Weights of a small GPT-style language model, trained from scratch on English Wikipedia.
Size: 23 layers, width 192, 10.6M parameters.
Architecture: LayerNorm before each block, rotary positions, biases, normalized queries and keys, attention and MLP in parallel.
Training: a variant of Adam for these matrices, 8625 steps.
MLP neurons of a small language model. Each row is named by its layer, matrix (down: output weights) and neuron, and shows model dimensions 0-127. Each number is 500 + 25 x the weight over its row's rms, rounded and kept within 0 to 999. Numbers have three digits each.
After each neuron's rows, "raises" lists the tokens whose logits its output raises most directly, leaving later layers aside.

L12.down695:472500509515495543496519507503496545478467482454477498518533532538476461460489529513487518476518462442536481473471496487528507498525516489519485504524502557511523466474491474472503492502478554497528500482521517479466491503468483502483500491505463537476477514473523505518550516490493477527552489502447504507525505523483491482518482515467497492481508457536467509554518505512501493476512
raises: "which ", "whom ", "mine ", "whose ", "charge "

L18.down577:494473503496526462549524491537488521495495475481491544509510472500483457514494533519477506497483499550535524473482467459511507506502476510451495465530509558482488475507480503481508484500524455512495514520497495493500500463547476491516563501471515527513482506524484550505474536506495507486486540453490531519521526500482505480468473463514469489520491502525515501479534484519473489486482
raises: "he ", "they ", "needed ", "we ", "she "

L20.down719:545505439505494498484516490571487450506500529465493469538512506504471470504505567517516507492525489494475508474430536489541474485489501541498482515490471527470488467477500508451498540505488536500518495520481567489467527478509537503514516470514499465490476490525508477529507532503503514517490526486458535526484495477483465484504520509480504511503514479520542488488492518519483515528487
raises: "overs ", "teams ", "changes ", "teams", "groups"

L12.down13:493486522476504486469491472521518486507514503504505530470512526491507504475528507514515496501512516513479484493514595529487539486495525488501516459486507497506513511507482470510503496483526521493507497520493490524503491510495491467486496492498488503502484495521490531485501528491500505535486481496510526468499495502487487513519530491486496518511489488486447501492501499498486512461527
raises: "\n\n", "\n", "\n ", "edly ", "ered "

L2.down549:536465504536506475516522510503522493562486508555485540443521470515506530475563492502490480515538459515553510519564548468483514533511500517496529467477516493503514504473495446495476512518488504489464514534519547495495526504494539494483497447513486509483482501525529500468490513530489539462523479499496474500465492512477507506503476505472515502506508454434458474489490488517448484452485
raises: "0 ", "0", "9 ", "9", "6"

L7.down674:488510507493458526496540537491467533496500467520572495492466514499486447534499485484492470484461471494483460543487532510518529504551532514489480481496523464500531466485511507483504461512515534487437495491479538484488509547498443505491483522501484525527525527471550508454540513490532514481549473516459501489483519501504532502476489500524533514480495488473495555536529486482468510511509
raises: "whom ", "which ", "where ", "whose ", "what "

L15.down17:529545500500489488526520513545499482510473512549511464516509464528460476486549475549486526462463503525503493475474496518508492511547519522515445515496517509529489528497496481477487488524492523504469468472470455492506483498443528472483495534503516517489500550450501480529468485498529503517494522490470505481492466491538476531474459515522493483550499458525443489464522497552528492532488
raises: "time ", "time", "times ", "times", "anc"

L16.down651:501501551503512508465529493500497512489510521532520497514494523535484491503467489504558522538456494476501466484498526520524458469459479476517523468488509508516460539511485460541506500498527503480495461517524515501515489516499462511495518478483528475534481532500535484452487504510534524463516473484511513473530482460501537481521521476486510491526495541494501523470494464528521471537490
raises: "–", "-", "−", "election", "until "

L12.down417:524508485504491513513482483473527538556515541495510500532517497495471469514518476492523443475498478529519512493566517464485508515506462541528475581500481539528473490519478477495490533476496459508474528471510513490524496502507498477523522494530490491500460525510513515488519472500473518515497531430485521482479495528513500483523482534462494481484479459479512500527502466527497505501486
raises: "include ", "are ", "were ", "are", "included "

L12.down66:507486516516499454507516436487503506473508523529490503572536464466495521519495528468504481454567547526524511508536462452485476507512486533486494510497524481536540495471497522509488508484480479523473478503502452448447523495530488506539493519465480529476505554517516496527495511485519548512525482486472481500502529514487463543509489452486516492462476519529504512509512537519470506528499
raises: "them ", "themselves ", "him ", "these ", "their "

L15.down62:538528498515465525491498453484514496512472515504463500469464467508488465548491548528490509487513493519496494509493506475539486491536487477538529507518513511507469514500523477502518501513502494457480520464483500493501512494506487501504483502508510506532523492445483515484497499510494533484522544526465504466481523477470452479498502510500500501458528483444461508509499558463472469515466
raises: "===", "==", "====", "=", "== "

L18.down408:472499534529496530503462536526568526499467501512522511484548514536511523546483514520506463482471475483495496481455498470485490488504503504507488488445471537515553482497526533516508485515506510541505522491535506489518465490529489491535471473471492514506506482544498553514555438556491487468515543477462526504502492494490495555491452509483509469510449527488463470513489499469523519460498
raises: "FL ", "CA ", "MS ", "V ", "FL"

L15.down606:489473481497491489496473487496506566530448546553459522474547484557476527517511463478515510502472482475531498509473457503532520529572496519503513469494473497483484501508524480469510508488475483472491507509531493484468523519482534493533517523545503543491460509490499452518498547450514521473475524516490501518482480472517539523462482454508506495466473538490501478482508480501512488553494
raises: "times ", "times", "year ", "years ", "time "

L16.down117:544472510487506532523468504515522511530541527480520493500511463534500501535528474502509496495478505536452444492555507459512439510480504520504516518460522468552514482457476473525543490484547487529495486494481518519508498513514477525542502520496530528449519438502486511505476515490501496502454476462514523543508516534541517510459488499451473508484528512520504483490458539500489499483520
raises: "): ", ")===", ")", ").", "); "

L20.down689:505504514539495532483464488522497508489515515495529524532518469482549472466484462493490495490487473500533487496494535538467500548461454471523497508444489485522537495512478514460459481487529512530505507514537528499476527530504506501507523459457500475499553560539512456456493511503486542517474523471506538459498505483477482495577542511490507491505516494510458503503489502501439542533505
raises: "\n", "\n\n", "other", "\n ", "others"

L9.down293:550522509468498508493525470493458549506475484529506473519468485488498472534516536482534525465519524540474504461526486478495501512492494484462506497498522470498483525473460542503507457468507532495511542469491519498462497529484464513527503470445488484527518508535532490473497499517487473473492516516511563515536522513479486467507499507492498503495467512505510490487534505511421504473495
raises: "whether ", "this", "how ", "what ", "their "

L12.down334:498455490506503491517482504476543469483504540498470471506475483508527517472474499528487446520511508475461519554472494524506505494547475522488494524484479492479518515497536517475516532541460518472506485514464511520506518515472468507498529490516491509523538463521478483517484504449480496514494478446545441499449506470461516473540537500453506516509513489523489481491494533516508515501492
raises: "others", "others ", "more", "====", "other "

L19.down166:508479495504511513535525536498538493514500510491490505504559481510516464496500513479495479528505493532527503517485538551510524495447481482499556490530533484464536513455512550490511511474462521490521495512496499484471476549495460511481501458503466476469547494526496499484533494520513496468515454535443490469524519525518470474486503528501545494476494461493448486490471512472396478494521
raises: "08 ", "9 ", "09 ", "8 ", "12 "

L15.down584:521502547495516500447526465499513440498481513529488502489475489521501492588506502537473508523513534496500478507517461486482473501521499493540456500485497497518453497494525513526457474532534440492488499501533487516500487481473540490515481527558486502504531496525507536482501513521472494535488508498503476533504462472500535495494538482505524501464516479486487514482497467511506490455530
raises: "to ", "To ", "not ", "ing ", "from "

L16.down446:510508512525509452499486495541562459504514522521487501463488505475503500531508505502433493522465554526468488502523514470497497483553484497514506426467488493496474512489470519512473506504491500450510534501561498511504511475474454461552522519568473454507527446514493487476495515503498503487536505479533492521516465494482483489511496523473522469510530472533498512480513497504506474494498
raises: "to ", "to", "To ", "far ", "towards "

L12.down155:498442506503528515484510519487490537476488479488478496492561493487496466524532472527475515517489493507454507510519512507516488505584503494446506468520478513495482490502452541527486522525502501436501487506494489529517533509476526499500497527476494523541492512507498512485462501490505530527481495516482501520494493511483520512478497457503510513484478500506441497485528519533518460542529
raises: "times ", "times", "time ", "time", "with"

L19.down248:491474521543516549497466485514515461525521499519525546501517522521530482507507510502499472497484514474510490491533542501526509471493507520509500508467486485520519493480481474500509487505506527418475490508466539491502491493506501488508514474479503512492493519547483476471497510517524496530520500518512556478528488474503471500509534512481496470499477516487502511483514478517353501516492
raises: "\n", "\n\n", "\n  ", "\n    ", "\n "

L16.down166:505500487517508456392512505493490509521509522494495527491523533522473490513505551513482508507471513509494496502515501527511518520475476515491482574521499474549519547501492458501516511488493510505522516499489494529513506484494497509552504483479549487463531479523506473464480548499483483504502501507518480503495510498508471536480517463457487481484541520526503507505509499489505486475489
raises: ").", "). ", ")", "\"", ") "

L18.down389:512524487523496517492505522494514505549530549539475507479552532515466523533493507536498439500521427483543509491528468450525486493502479504542498462489486493516494492522487489493468519539482496497482523516489499485532522468510510494499464434463487511474511504515525498508520506469493498461506484476483498528526534506494490464489496498511504505529488535450473498482538504517477481501516
raises: "8", "6", "7", "6 ", "8 "

L15.down90:557484456492511536495506519494516484556511550529538528519515538528509505448543521528495473508527471483489483515447531518506498488490502508485518486521517516503474477511504511464502530542506500512463504517493568511517519530472461517497524494476527485496483472483436510518486501459469532530476497459447501516487509460504486503518505510456456483491486484489491501481462482461475533502491
raises: "s", "s ", "ities ", "ities", "ties"

L9.down629:491529511491465495508511463524464508534552498524508482516509466494515500492522528457459508477502521518498508516546512508462515477489470483517499513465528482542496517450472547482532487466490456471507505512531485520491524562539467516476511487517495524553492524489484509485520516481508486486477502474495527526462504522460481504472486468500526470431470505488489518525529520497479469504492
raises: "him ", "their ", "her ", "them ", "both "

L9.down174:532459518449462500490525470527442504496476490528497537499488499493501498539506497497506505489499539508465493465529469474499519506489477506520509493483533449502477545519478575490471503503496487510493482537531505471498525512491505530501517477510528531488523535507508468466551464518456505514492502551497481501540526461508480530522442481424476487472486477469503502507475507554538523516523
raises: "her ", "she ", "this", "them ", "their "

L16.down623:526547523517504520503550481446503483513515485481521495497508525554508504493501445492511456470543499444456493486535547474443513474500481489519479475524493452505480484458503487515534496479498491489514498527537470505505535470505495487534492519512479514507492494496503470486479513504515541501513474492533469470499497481471506478515494488495528490469499501452549515524506510492521500459543
raises: "via ", "towards ", "throughout ", "at ", "from "

L13.down633:493536493492474518519511491500438475546480466526510536506559537526496472542492493497486509470474524462482499462537445497511484467468496505511498523463518519541520514506496477492470511506492467511498522535498528496521484489467510520535519503523509484504521498488540461533493492513460500496520500508496448479501473508514484551522488460467491457469502494459491492518546468492506504463500
raises: "are ", "were ", "are", "have ", "contains "

L19.down309:491503525472471454541508540517507472509492482549523522502564518466495492512495474489510455540500522505481510504515510479481461513488496480491510491493507483474541495502472478458526532489487485472513499493520463518477504472507530451491530488489507466542459460477507542506471493528522577490535544467494483504476475513509465517491525487501509497481501492523513522491516557491438496515453
raises: "21", "19", "18", "22", "14"

L13.down266:513488514519459497503521507520497514527484474486526496554511488475467526536505508445507497492503493538437503475508453545525511528510522513476503444514527493474479461475525448546508499459517462480560473502524450518537528515482535479475493533515498496535509502478492504494503482507518512518477506539474553496444496483489490465526489482515533507496486499509476466504554485504487511471525
raises: "time", "time ", "age ", "age", "times"

L20.down177:509492493515500496544513501498492550489492506526512514508632511484531477464520515508474487524510475488491516501549530495499504480497483478507495497485477506480503493530469522522492538498444488509492554515493503485511486489492511470523480460513482504491521481521494518519486504497505481481522487500513533510501506514501516496483479529508467514517475506510468489491502506465392520486496
raises: "9 ", "8 ", "9", "5 ", "6 "

L13.down229:519480495512478523481496515501506531503473513523514491462536506507487519533517505481495510515470479499504473522451495436538463474497492503479517500492526513502485479529514519478520476480518492503502478495518491496503504478498441497495511530499478504523478477513521491523490517498481521476501494497527503526516540495545528498486469488456493482460488498502480520513481492486491490518508
raises: "she ", "they ", "he ", "we ", "however"